{"hidden_size": 160, "intermediate_size": 640, "norm_place": "pre", "norm_eps": 1e-05, "tie_word_embeddings": false, "init": "uniform", "init_std_o": 0.0077, "learning_rate": 0.00428, "decay_shape": "linear", "final_lr_fraction": 0.0, "train_tokens": 112600000, "dataset": "wikipedia_en"}
MLP neurons of a small language model. Each row is named by its layer, matrix (gate and up: input weights) and neuron, and shows model dimensions 32-127. Each number is 128 + 24 x the weight over its row's rms, rounded and kept within 0 to 255. Numbers have three digits each. A neuron's up and down rows have the sign that makes its largest values positive.
Before each neuron's rows, "fires on" lists the tokens most often at its 100 highest values on Wikipedia text that the model never trained on.

fires on: "1", "0", "on", "ip", "il", " con"
L8.gate202:152095139127119130113149118110145111148135116085145138091159157077098112096120107131101091131196149142114108110133125168129123090116142113117138134136108130142126092120167105152119118112177158136111135113100122119107129153162080106153103130063130123117135121080133128121134110190154153142
L8.up202:146110103162125138100118111136071122162146109171136124124106174143134141073122127128104108162130155138131122079124135155126116127122137143127131108130156140127154104093174119159099119083119153172120132132097125153138121111193113122113156117116108130120111101113090124159147120120143088149

fires on: " |", " |\n", "m"
L8.gate130:133122149107128118096121110122140123094129128067099153141164108125130145143118127096111115118095125162130118134093155104168080186172151136100131157146130111107157105134121136117146085151136112103094122141115114194163098071138110122116149138153133124138163123144113163144111160143103127132
L8.up130:171135076146134120123110128088119112155064134109111150110103088153146113135103132070156145149127153150155125165155117129113162137156135070135105112103096146133150133159087162096116148141125101134128127133142092120116094093114127129100137113117124109133143146119129130051150157090107085174

fires on: " |", ";"
L2.gate530:136104153135141135132091134138082140100121143136120095145136136138113106164155144129145166113090115113122131177129126125140178161143145157137076104112137115130124116081097149153119126108138156147123076117135138111118117167089103124131122084160115128118181148099136154094096169160132154137
L2.up530:110117149126083105132161129121112166147136156169146143140177142139128162109077162134128132146153125147113156160127141084124178135155096117121140102127153170113155124134109167150112148134137181132085097126130123154129093114160116133114135099125174145141112062083145139114142132140111118110

fires on: "7", ".\n\n", ".\"\n\n", ").", "4", "\".\n\n"
L2.gate363:108099134148148133117127117151136139134111085159151111113099172091137086119159127131139143122101119102187102122101117199134127110124130152122126135131107107152102106072134095114125125125154149130142118120156126117089077119089105108103179161133123159124104120120095103147123166151157096165
L2.up363:089152112128141115120123115123105129128128103116131148112088158089158111140151161131129149100088087101136084092083139143170138155125125157134118111157112086130145137080147094161130119128165107128123135107103099110067112100108096117111146153159134138122163113117111079172147172133154146121

fires on: "1", "2", "0", "t"
L2.gate401:084124091108117136123121105105094140130140155142132104121128158144142159145116120086132143100117123151143108091116136127106157122114150127146147145142106176122123169084142130162109152115145135112101137094119110152118111104141125116120143096150115136155118130162099117124163141151132129107
L2.up401:135124118148105121104155087150102151095101145163163110143151103094132104082144114114132090089141094117143123141104099120129141170106149098134125147149137130144157109061137116194082135056133140122111140147154098153112100136113151100094125143132161111107120089175138139142128118141156112099

fires on: "1", "2", "R", "6", " for"
L2.gate314:108165157083104094139159114131141114093144080111105129049083118114184112125129175119146114088180142151089116167124134125106118123135135110137124153113118134147145141129137133176114156134142126135125127112145120139091169116167121099123162122145103157130143158127105095132085127147130139142
L2.up314:134174146115143096132170078119144126143124115168154133142136152122115115107114120138133161106106110146153080116087145127152126099118131102138103158162137112138160091143140074087166117105114124138169104161124091167123093116142150100111197121165118121169111140191096130127132142108105153155

fires on: "6", "2", "7", "3", "9", "8"
L2.gate320:089129102090105164137157085124092134096147105113127131096094157140132099079142141104163131082153115130064108163116117111144097127124156123131158162113110137147144125159169144155173144118143161103118147077155118124076151075128155110095154129147124136120127129150093113143150104075121144137
L2.up320:104139153104125157130180125127117136094140102123128108108128154126134131086115138093147118091152119123068106096122137142165085114145158108124177153112084113131149150135167175137136132144129141130156160083122150159062126116131156155122152124108100117135140203136105081134158110094138152134

fires on: " of", "s"
L6.gate144:113107150102121133135106127162135093130137146138090100100153141141140158140145122109174152076181144133144159150150111128126160164155130139138137107093084156146144156113143120142137150116083153144129132126093126120138123142162135112142138118128178126135124154103107124146160149091106167119
L6.up144:103130156142114134144128102117124112125098136151101115120084114117103148158132106159121149071098108135138145127147159113118125139103088089066151134112116126136109150145107125158136092103122135174094138129171130135176128124101116121155111141094126103140093116104116131120150170171156133139

fires on: "|", "0", " =\n\n", " name"
L2.gate461:097104091137146100135171101142112156140126115174106116107061108121137167141111128101129128096123136114136123124090116146092168086094179105109109160147124126138183149134159093150151114124112116120134156117157129128113125128109111106153123143121066159131104107154124126131163141141140153111
L2.up461:118117115114180126138177092158109134137118120168117113130107121144163163144105126114125114060109138103150128116104104151103141104098130129159102173150139158129183125098134109127136135137101125120109152131131118112110135121114141089152123124124071166142092131153103180104176126148150155124

fires on: "s", " |", "es", " ", " of"
L7.gate12:115123131131158132133120141136120145113151117148117136106133128124114080164154165107131139110140078113116103123134146105113074116118136133132167116093114109121158127154081141122121147124148107059147095100154124132166121128157151082119154130109149067145137115158111115113096144154106129084
L7.up12:141130144141145102154094147109093143112116166114145163149096118092146142130122130134173126113113092170158100154130103128155139148130165119147117156100081159147145116142149157128135115095134145108179159112148084110128081142094147124116152129131082128138141148115156178113140199131109176149

fires on: "p", " A", " of", " ", "ou"
L6.gate75:128123132150132125135162106099127084180147123098135113136120155137124140163118089155157130159121119152133130114147130123122107163128114165148137128143108142151099145160123166127112163124125204099127091102169108145171137154080178087119165114154128150076114105142110128112157133134173155125
L6.up75:106115068138151146140102113112132131120160139139132112155148133144162112129122102166111140142128116121157143117136110117164073098090109164143115167117189146084103136139153137157112108157130141116121152166122140112112099105133094170137109117071154154113151104145103150149112138145159138096

fires on: " comp", ":", "′", " l", " imp", " who"
L8.gate529:158124086131131138110101151171127112110116139146141147136113121111124125152105130142076107144139112116135140135120128095083130145137118141112151126152116100154132180118144149145121113080157107158101200107119081115149107111094087132135126147139112151110118093055148134169123102134133095116
L8.up529:163150129128134109169153123152093125170145123112130124147162105140123143157099118128145146095127172122141079138142107124167105140116102091157105132146084121109112166129093126142168127110164131104153132176086125090128136153120171132111139116103124134140109104109115144169118175134171110117

fires on: " =\n\n", " played", "ass", "s"
L6.gate285:105120142146120134180142115145121145118118108062120143147105094124126141136145129139113118098176094096136137150132105142090132167178113194130173090132121091175157154088131153118141119112121122123116137092152149145130126112171151143159145175115119109136159156112167116153116131164146123107
L6.up285:130132149153124125117132107085104150180108104155115143104097113140145096110096115150129110123136138071076150136098104133102129087113127082167159123113153122165084192147112111122154104125107130124097086080136163163160149115106124135141170166094141139156140103137103154149139117115134190091

fires on: "2", "1"
L8.gate629:122109116132096152075107125148128143127161132107116131120158173095077187184114112107144163107124114123133126147148163117128088145146139128173128187141130173116141126102157119099111135125154134158128150081138084155145171120122124123153122121145131162129106129127045110102127161134147139117
L8.up629:182147084116166120140148123151162117149133094115152102187093091145100134090098127110119116108144107141125123126137163118113103129110129142149135094156123128137114166117149141104078140136148153136137120150106171168132100103132117127085135110134162129129130142118136107153150092127143121154

fires on: "el", "z", "ic", "c", "r", "op"
L5.gate157:149123116120113126115094142110125169131169132158098179117161083161134159118131171128145109112164166102122134150101132124152106105143160055163152095126123151133122102094140143134131136106149094117126108105110173120110128138129132149080169135121132149129104126155153128120130120116141113152
L5.up157:135155086138096110140137143115107159098136135143103156120129123117102096133095139125110096153146171120086172136136162135153169093188106098125069111155119143105126072160124123137163114115077146108110099095120116147144111150145123139108145135150115111141110167141119138127132099167135117090

fires on: " |\n", ".\n", "\n", ")\n"
L2.gate289:136101132105192189152163111129101132164130144138153129112147113117145118124157130106116158167130083094140136140157118156100127155136101189095151131125113162117098130150110150167170158150148122144159172144118110121102129123183118135153163156138142124127094145131093122148156164146141111115
L2.up289:130133109151100108155109092115127100123172133122128144100128100129138142155125106135122111134115115134120154098144082150138086083141099110126147113156143160120134121130083133080154168145136110113126126137175104063136119097168129097183129168133110131108117077110113099130109140106091141126

fires on: " after", "0", "2", "1", "3", "9"
L2.gate638:106116149140148130153108137153144166162134144122104120110150125145118142117093145086173157165174095100155105140109139153121146129140155136125115118143127101121109095096123098156083093100094091145091101126137126137115166151090157119146136120117146134142102122108094157128131114126146129161
L2.up638:124155175140154199123125139112161167161126129117124120105127109148086122117095136130128129133175122086099127153116143139153107136150133114116147094114134105158156109079097133148113110098091112120113126103114145133064163149073112106136148120098140148121102155123107165103110118139135136140

fires on: "ic", "c", "re", "on", "f"
L6.gate436:131144137152095118106125153167106135150129130130132162171117115138128156127133110138103168101136175104096137169119119116130097123153102153167168132128132121147155103121133166106134074117085124144143085094153151143128101117128156124123127150133161114145149135142079105102118116120138134150
L6.up436:117162114124146082130147151117050143135145176078109134163167098108118142119145161127118148180132137135138136147172127093130131131094101106111100140154135112106076126116105168140134118100075149102146131127160139115114151150129122128171139133130132130141087167126131095147113129164138164177

fires on: " to", " about", "ly", "ill", "ore"
L5.gate275:101142152162119140121124092146130119124130140146149140154142151132136154142144111122094157130126154126126138214131163134133136118143106144143114128123092068098132093134112113122110085145131086131106131144147091146194115106122117113095137129191098109117110120124115127109126107114155121087
L5.up275:142122130096128176126145096135128115108146120133123127101097150141165149110153100157155135178141169098154139133113134086119128123111114105125147109107160117115098136142115090141129086135117115136105162131154066110157173161108149112131118112092118129114137148140177108078163154163130194143

fires on: "a", "n", "h", "am", "g", "il"
L6.gate562:124103099125136158173147142136139178121132062114120150160153105141136174139128163139141092112150141147115141133142101131124110162131127075144199106101125130137091143091145151101112155126086112096096131201144120166132119128144118145129127111155138183133097111164068120128139134139167139142
L6.up562:166138078149141111127101142186166121129178082121150160165096127119105084150135082097139175095109103129143109101105146120085113091129123142127111129144131153116142095129107132070110129125114123090124144131139145120134089120109121161155115102162123159152158111127160129115091135100081094103

fires on: "1"
L8.gate451:129095104129110122132173124160073128106118129128157104117122141087116143099127139134121109168181156140108117106130109153141135122099116139130070126130131147105127102104146106164128155108139114172155118121107102171104136155120144072135097171086140142150105126127124136095161121103151128119
L8.up451:108116110076088095152153149149120155176130080149063127115107167122155130085081071122104123098097126132146170078148130119110130118132106126155121126138108104139090124103151137172128110081132126095135109135148112183138139160157087160120139152128149134097151110157127126153149106099099146140

fires on: ".\n\n", ".", ").\n\n", ".\"\n\n"
L5.gate216:114104083134158158101173116124121110129165148120159189132119123071122088122127170114135154105085070122152140100096158106147122110132108112126160096155082152146133112101105103109113119137107165159140126112123128111137138153133110107156173123125145149098102133158098127147157127117131126112
L5.up216:081117123137172131137140125140131089128185148117129115162131126094131121117171170131127138107107105108167143105079156112145110148130140153124142115170100139166150165088126103135162172141113097129124132131157124113103071105130121138147137150102129115127101157172082152105149139106174101095

fires on: "0", "6", "2", "1", "9"
L2.gate592:151088111083140091124175110153132141121130150134126122132103125093148128170169126157171118107119141142145157119129098099124117145112140136158123107132123145128101133162161106139162178135113131129129186132148145115125155160113114137103115103165130157149085138116081114131147124178158142168
L2.up592:127127116158149144150161160136083130148117087151097165165131142141113149090062155179105169124115113111146130172068131080125107144128125119121097162077129134128110128131145120097126143103133157126156107124130088155109143146182129132100141128134137109130136103153150127111138120093139165151

fires on: "2", "^{", "1", "az", "ric", "or"
L5.gate517:085106107099140094120167134143133111147106109143129174081111108122140170141178101094158167114146157165096131152129109114118103134161103113124120144127154141123117178111130142156123106093177107105124079181140122128197150132142115110119120129115139153136098122138087142108160145128121130119
L5.up517:113152183115116066128147113130135131114137111101129158123129141158137138120109133088169136124134103164127129116177152136119100136115130135168116138078165100151136146158110081118159127081124136129103164171103085178099112127156172105115128167114086150109086121143176098094142117144146148124

fires on: " of", " were", " only", "ed", " many", " several"
L2.gate106:153122153118141106154112175171139117139129148086082153132130129142108133122159122130178128120092107155158088104114123136122107115089127114132121187158149094126103127138146112132098124115144162131137140095150107114161103189117133134135097158157110125166136139110124099121109156182128168089
L2.up106:159119120137138126113087182171106093095168119119111148127073129110148116108138120120159173128112097150123143109129120154105087105140174129152140154110133095117109115077124119139147129108120155080137153116144106123149119180112126135125133137148098124143169134135128144115073102168098116098

fires on: " |\n", "|", "\n"
L2.gate619:100146126147143125187151105105106125132148124169147120140118119138099128087118095112084157112127107141124149131136153171115122117148141114109131164130144145103167124104111141126127179134175137124098087112079098122096165126185170105160132140096104165125145131124078151138130134094163149116
L2.up619:095134109124143123150147087102128128127160117148137120156105124155114120091127079084081135145134110128136149157141135140119130103119137067077131150152122149119140132125132163111132177118137128104099106126096085115105161110175147134158132168106091171111160137125078162094117107108151133120

fires on: "p", " imp", "P", "mp", " rep", "ill"
L7.gate81:136134115111113177128143130155104099102138119117112137108126150107114119140131104103166150103165167100133107092127099125156118109122083153153122115184087134133187145079135133102120081142114091163133118134151146147091126114124120125136100101101132069113144143122078144153187135136175130139
L7.up81:116152136144102161114108129126132113142164113130146151145197163117133137151135126138137120121146156144107153130136121091168068132156104130108146104110107152154124111134127173082122140127152118161136114122087100100104124140077131108140152134138120136113129148104109135096133144134145143124

fires on: "is", "os", "n", "on", "as", "ec"
L5.gate489:198111117170130166132107173093156135132131093098154110136147127167121075137116140115110080129113132082151111117118135147129128111167151147129192127116128145115099116114116110137123173137133159115100143148142084111127117127118091122162075100114179162116106122127114127122136137102162161105
L5.up489:150089129118137116136159098091136085109136130114141125154138113149099102160104148143131103123115107139172120163124169151107116101137153145086174092068118122129126160116166126115126139135191102130142158132173103130151137130139135110140134143114142113095103115131146122176125109109133111131

fires on: " of", "o", "Z", "ab"
L5.gate242:077138092124125130131142111138184129115158112112100153120142153127114107111086125126160128120146151161103132115194118126143109114122121125106117142116102151120164132101115079100118118102079163150071087131110127105140125109127107107143125110126150135088163120148130090114133124095061135114
L5.up242:118149124095156154137165135134122163132144101120086105125086146123176121163131121150122151122111089099099100105145148133139152131116118102124146159117129118120122125131139081122135131163165160100126113128119099128130096154120107133133101179116122111131144112129103113099187157133099075132

fires on: "6", "9", ".", "3", "7"
L2.gate299:139132141145132121159166168142162133120140185136131152130134137180117135077126149114155111120155103098146103120115113111096127111182157133119129091077113115103149124158129109126103127128146116107119139085114119116121149101137103106162141114169135125101081118130061081125117153126155146116
L2.up299:124141141136096149149146152127145142119142153131121128107118161137074089093143144096126136126127114127130121118115092125114146128125118159119165090090120208130175113117147164105064108111131148096103167109144130118113183105105096117103131108140115137082135137131105075141114147153141158142

fires on: " of", "p", "rom", " a", "b"
L5.gate250:115106134160123128178150169121141076141119099137147102139141171149152130149119100132166137094159159110121145165174167107128139113147136166164108141095109153122115145139122136121150113093098185148160146164181120134163116103128139127135104186156110120082147110112086136105124152120124166137
L5.up250:148102120169095166095124115112119149100107114119140115149097119153112116156153113155107147168137118110130100136165122088117175108122114124107143150168087117144106119117116151087111087159157132101106120124141148147136152104119138155121122130121128141123120132117099102124098118127166124181

fires on: " \"", ".\n\n", "\n\n"
L5.gate28:114100119162133133106112119125129119163171133138164156194164122126146147132113145153116160090138074129174156156122121138092112118104098116111100118128122142137126121144120117190127124142134129137122123120099177135138130162146117162156147140161157106102131131117142122104126132108129127111
L5.up28:111135120100153102092124125100117074129167149139174146154177140132121157149132135094164136128104124135106110194077088117124114135109187133149140096136095167137151145113112124142146120132125124142140152121151135136178131157145096157118157116138097114150078159132136114099128145138145096136

fires on: ".\n\n", " |\n\n", " the", ".", "°E"
L5.gate229:116132105156171178137135143087172110133139137128103145113113092117127122123168153119149182125073102094165141086103154123167132148098136117111125110146105130126102109084122113064118148148111151131121110133112133125125090129130123136126176190143112135132115136113101137113112123116171111132
L5.up229:108135158123189146122158093119132115133135167111137138130175135116092123105139174110131141100066097093156162109107117108129102113115106106122115120160094170121122106100096113102086148154127145144138120152124109097138101113148104099143133132165095126127169115177104168097131133109144100106

fires on: " are", " were"
L2.gate308:134123145130152159147134144178121085151132157107115151140153121099099146143112132118157133152097091147121137135149146133150139108110135128094124107186101143159142117141150165125127137149137107122094109107108109108173107180113101114164077118150098134113128132125097130107160150145128173139
L2.up308:138147138123184163137134141129126108154099155125110096124141110098115152159132129105125123114124073118148107172170136129118115105095127140133157159149084081176169085149132109105138159126155104101137092083130098120105094165119119086129087152138086143135147145135092120129130117154114112115

fires on: "0", "\n", " G", "9", " |", " by"
L8.gate208:095085116136145146189152125147118125155142123089082160120123093088077156120121137151164154131124124101142112137139179132144161110117111158122140153129117142130131105083096160135111165153149154145142088114106159127102093166148105125104124139133158138136142157126092121117095143115128124160
L8.up208:124118130104104110175120125105111152141149080145138137108104144166137157142116117109151134161203157129108157151159148138103137148152134109132119111119165124124155152115132128123142173114150135112152139118124078140153142134135100124128150114045123147107137083102154141153122090121136124120

fires on: " would", " to", " was", " can", " were"
L8.gate91:126135141129174191101144117131167116147093152110106139146091115118114099120152131135105144117116129144141106163142178118162132113070137106142165146143120128130075133160155153132141134099115120129129117146118154091104140112135093110168145133096153139148140085174084107133143107112111189134
L8.up91:147117120121172201145085145156111094145145122128139117149122122106127129124137140106114107105115129075136117178147181120116111137119165155119135143167107137136075109114129137118181157127133154091141119114132184137120107139109118139136149154124141124146109159118128142093154125141115166157

fires on: " are", "p", " include", " have"
L2.gate437:120102102131133165159110139151142090121152123084080139084125115127137188142098135091128117135101125145106145126106095123180085123095132112116141112140134107137145089116146142149119150115146137107104094124126118119101118130071090120133087137127088112101166120143119138120071137108113210121
L2.up437:115114128121098132133122140149142072134166099098109122127138106141103148132123094099103128138121116140129108140147135143179069092073125148133141123155134104133100116120122137105115141152120120155103115129138153109152136123104097095121086180131094086120170136147143108095110094111133177107

fires on: " to", " on", " about", " of", " During", "During"
L7.gate636:125142102131112142095103123103111100136179137118135145097103135107124161147181123095144122120152119100167142156135081130169153134133109148124108112134133127120179063116152152096116107113147136107107124143121101122157105123130083094164099120122119146140211120150106124112074127113161112100
L7.up636:103149126108091138123157146130156110137158076139125109068090160110126129147146120164131120157171134144139122107161140091113159117164097151139095134131119140133133166152125128142150123138115077162114155124143133122138118145130124138105125134118139179107124118110127077112149139176177111119

fires on: " to", " ", " for", ":", " of"
L5.gate433:134193127122108137161131112113116151163098109107161162104124142110098103129138069132117107165104126155147110139119179128150178163134120120108092112147143132121160162120143164093099099125155115135129146148135117162164124107100116103121114110133108165087117122171139118136123122147150137102
L5.up433:110143093172160179113133138114077159067191145091126146133121137088078130150146144128107153190094138130143139115103121127082112124132115136132090150158138157093138138137136118132134149143116139108134104163145150122135111153121133159098153121102128146137113108165144142093138121099164099144

fires on: "-", "ed", "one", "ing", "ied"
L5.gate115:115147166138152150137118091146160136151136152140136096144136136126106133089161128110115147147094157117178135120093140100131083111123123156160159178130101091124109112142117150147096130095075145153103088139099093117187120152152120118130153131122119092115147110094113146144151169118143104108
L5.up115:159123157110151097116125118145160155139130120109183129141181143144101150116166145091112081126120124121135122144173158147072136102151138112160131112123134148135111105106117101128121173143166106136153165129109140101160101152130078129141129153107128160158135151138106093142122126123152153125

fires on: ","
L6.gate607:167132157119100109125153149159137099134144113162109122114102126086125097139143154094162149145164134113134108112098068131133092144110062146160186118158147110114126130145142108147140140111070144147142144124136136137102091130096091102182166159128116130099124141126132184142115117117144139122
L6.up607:126135094111137105167084129161162116098114141126141118141114118111153119109178117135106131099146103122131113167147104124126140122166184121110145130124162158123139168134116120110132078074158154147145070118133113154126122110125125159082143138146105158139120141108110171127163137159133083148

fires on: ":", "n", "g", "d", "ie", "b"
L6.gate457:102130112117141127152148146157159137115162091103143116136121124117129145121121124133101096127145132150100123134105087146158117157126140192130137144089092136134080101136123100149090123141136097211116117145115148145092116150151130148149153135122128157109094124107130109150097126170132175131
L6.up457:119106112150145144167161130120143130144135109195106114139104141161122109100115162076171159103132122135138099121132137115113128125110162128168110164200151119132085125125086147080144124165131123127107123174163074125170154140103170127096139126114123118113117107112150134099119189113113137128

fires on: "i", "5", "8", "u", "7", " |"
L6.gate339:142138192119178154126128133117123115115129155100121141132131114150123144142117150141130127107129106160116124116139087102138143134153095099171098082142083116137138136130166123124146081102174123155137132104157090100125141166114133149148093088121140148096168151138124120127087171145112148178
L6.up339:139152131119133086147135138168081105153138137137118097153146106122124173135149163124117160130124140109108149111139109125143154145135142084126116111103090142139115095180104167099152091121159127153151126140148114180155132137145100107115133089112119132123093136139142103074115136142114131125

fires on: ":", " to", " –", " of", " and"
L8.gate639:156142115171120144113123080155102126112102138133130121112163131155094097105145177109086094157168140090097148132091131086153152119150144148097134131101127110111109160143119142115119134126166124180119133143096122169158091113143129170157135124128142139147156140121107156144122135057159137152
L8.up639:146142131096157148175151124154144146107146147150128111122083137124153131131124139157131125114150143127143177137101106131125143128105077078141112170130081124100093094149128118144138140143129164157166132126059155131117097099115089134106136166107099199100129114096105177134173156163131114121

fires on: "l", "2", "0", "g", "1", "tt"
L6.gate455:157113149120136110139138154159143146155154142140174124125144117125115123154093120139145153155138125122171139178174142131125122140123092134096147104141106130100060103136125123149120156140151155123111119106137122127181126162120142108132140105126148113126139137128129089186106161143112113120
L6.up455:114150102096140124155086122140156170123146135136121125216126101138132154118145080156084093083100082138151154116129142122137154106137140151111132090120102148131132123138162106114097127129116149150111104119126128124130111147100118118118189126104131120144109139161140118183155090148114173121

fires on: " would", " not", " to", " could", "ed", "'t"
L2.gate334:081130147099158148100116134169131163144121112167153138134144129122156126108152140118149164116100135112137134134146143130195129117100153155105119191081105142140118185141160148165209117151132157101131142140103142104151128097112131181129150152097138124110116110141102111132124143118147151124
L2.up334:100134139100148147111121137158128158155150137132126167186147092098108129147128139107124127107116152143095180111151133184162100089116152160113131166109098108115127133130119111123160113100167143096119146105076177124101134123131107125131125110100122131142122127121129106096111129158118135121

fires on: ":", " to", " and"
L7.gate391:141139158144130144143086148154116137132160177115146172149124153154153103118139196127126125138137133114112135148117163121103150172135134120124104138097090134134129156131129156137120137134140121103099189144112137160152088111151132166152136160136162129117131097149116146134116156142113132089
L7.up391:161139148092146083154136124149122107144129121084097142162153153146153105130151102093111100131127120124151127146129166142138104143101131109119151127115106132144116135107139114127120114144126140095137123124060152107120150130117163134113183153127101112163144137092111163097152129133169065091

fires on: " |", "o", "1", ";", "ast", ":"
L6.gate61:136121127128123132120129120144128142160117150085137121115127101109115130097190121092147069121131159163167087124125108105120113124141096082167095121149124149092137123128133132104189097134127127157136095107110121157154131135138087129141142123106122142136146134138125159090146159165155073123
L6.up61:116098118129129145087126134146124163147119140063182151104122199156117092148080077114112087125126117150131139112139120095152117132138145117170094143113115116091127120130181148147167124136108150133152104118157107136136151137119113140124085104102152131126199159138161114104167102132134129109

fires on: " =\n\n", "\n\n", ")\n\n", " sq", "0", "k"
L6.gate311:113137121112179107129123098129131135145107121155109088113110115171104126136113066171175126107141120116120126103079131135137102155116110140119101158141136150090107138103127136158142117100130170127138140096127136145093130161099136093108100078145147145140139123143148141141148121141132129114
L6.up311:117158116135153106118160106140112161137101132147094127132113127125112155111137102083119137101132113112128147161127108136141133156152088141117077142096156133141157148090139126148118130147078139131121187097150152117073109116110157107118110068134087179152116142128128145125144152168123094127

fires on: "ual", "ed", "al", "ing", "st", "un"
L6.gate474:145196155100147115124126096156144132162129121123128144161120164130099099114121156115139189153124112155156126130104128113109115102127139151158119149118142162117094120104133098145125092047087146159124131124114108112139111157134175128133119123113150090153143093108117115167136110120152170095
L6.up474:127136103126089150141102123118182177155154190136125135089153130165119148140132126115133171122117094129137150090099147089101148091185136095115127138122136147159090112081113145128109112135124154083146155122077108109145113190107142124140116143114111144153114115124120137141110125160098121093

fires on: ".", " of", " South", " north", " North", "est"
L8.gate431:136109160148113156083157096153150140132115075117150131130074138158120159129091145116149136118143118119128134139112123145174174140148126126124097119110094144108136133127119114180136158154133167142153117124149114116193121148136103123180142138105107119177131145065127084126159127141156148127
L8.up431:156162125145159149105161165117138089090132103163106121102100117108142169104118126162103144159090096138079110123111114152154093173085130108143146127123138156139107103146141080150169129080142106129144133068127147119096121161152116094150091116129111103141120106133126115146164109106109166097

fires on: ".\n\n", "9", ".\"\n\n", "est"
L5.gate351:105131119154154110094113107127110140133129098142156158161164164160133129106160157105142180138147112148101165128128114091099151151125088075123161091127130090160127164129122101133153147172126160140117126114101148121133118136120122103131134141144153126110101176149126134127188149141162169134
L5.up351:147153130081124146117133132156130089144144111122108135093140145165152124136155135118124166150108101111115144132127119121140065114124153111121162123118119122155159115098111132144113132113101124158120128127088153137100101135129117145098170122158166145103141130113084155122112140091151119098

fires on: ".\n\n", ".", "==", ".\"\n\n", "-", ")."
L5.gate45:093119122112172098117137132125114071166148158132189122143119105132115113115175133140146141136094137121157140104108135137154118098098121130130139105168062122101118142124154100067083132115131151137125137113135111148186089093103121142111137147140141148123114157136122136129106136129164082095
L5.up45:109096127097162141129121116158150122099152161120162125106093120087128103102179149101138142111109119088159134137126128125119134068133142157142143080103118163108139124118142086119095104130116170116098126104125110116155108135143108154148164152175117175114125165114122117110111142144109127089

fires on: "0", "9", "5", "4", "8", "2"
L8.gate372:082143116101138130156110134108139110152066101142145153126124168116096136140088126161097116120156113143092151181125143109154149123145121120156145087138156125146156138120148140162128105098123151152138119195156099086111093125110134115144117092126107145112143096111103083184113119095110152125
L8.up372:102161154100145122152108129160124113121147141168110119122125116148109130134130161143106126113132101086180127153173100121141091123118146134128173156118124104126164135130079106165195132107141120116151104127151115123134120133155115150163183145110113140112176093106139154131108122101137164083

fires on: "ing", "uc", " ", " of", "ol", "on"
L5.gate495:168125118076123129134136121111119118123127100177125133126175173154125136190120118131161172105131140179140111099193136114098151109147135107143150162140105111170120171107138142104098124135143154135127143122114130130134146157129148124128129122125181128106096134115132132127160119135123184112
L5.up495:119150126076129133145124126090142116150134129155113143121101158149150060152172172113142098124090121107121127161166104140116162119114137129115178121108107136114127150108143138105089148134151081142100139116122115136124137140127145124162161175092131160101099184172133185128126168125141108116

fires on: "6", "P", "4", "al", "D", "9"
L2.gate558:094100128112109152145127118133119131162096093157158113143137183179121135148181135163141106158119116149123089129129162139112143150120136107133126128131154164128161136114156125140160122126140114092127156121113091147140127166149086090145167125114131144101085148119143085149152136097123145099
L2.up558:119150184100095172160147166127129115169119111136130121145137124117088117145191180154130129126127117120153064177142106153123127132149168116111125104105132153130153129137122083114135129123159113109139130149140098094163148123139103111150152109117131153095089180190135113130127136133116126099

fires on: "-", " of", " Gl", "er", "ied", "sequ"
L2.gate492:099136126114139109128147161138167146106100142132145078090098133117168142122100122139187116139144154157146131183092126127117126149132159084155163135125113129118102170157104131155121111121084113172097134174101088127134113129148133136143131132116131135131115156100095103135159130145143109105
L2.up492:109128123116124120138126115162179119122119132140147112104124134122143149116126105162133122138131146158099129129105124127101119179130152095152153110112163130089095172139108145137113071078068150157135139186125134177136114141090128162140088115125148128129121148139139134094137105168194188084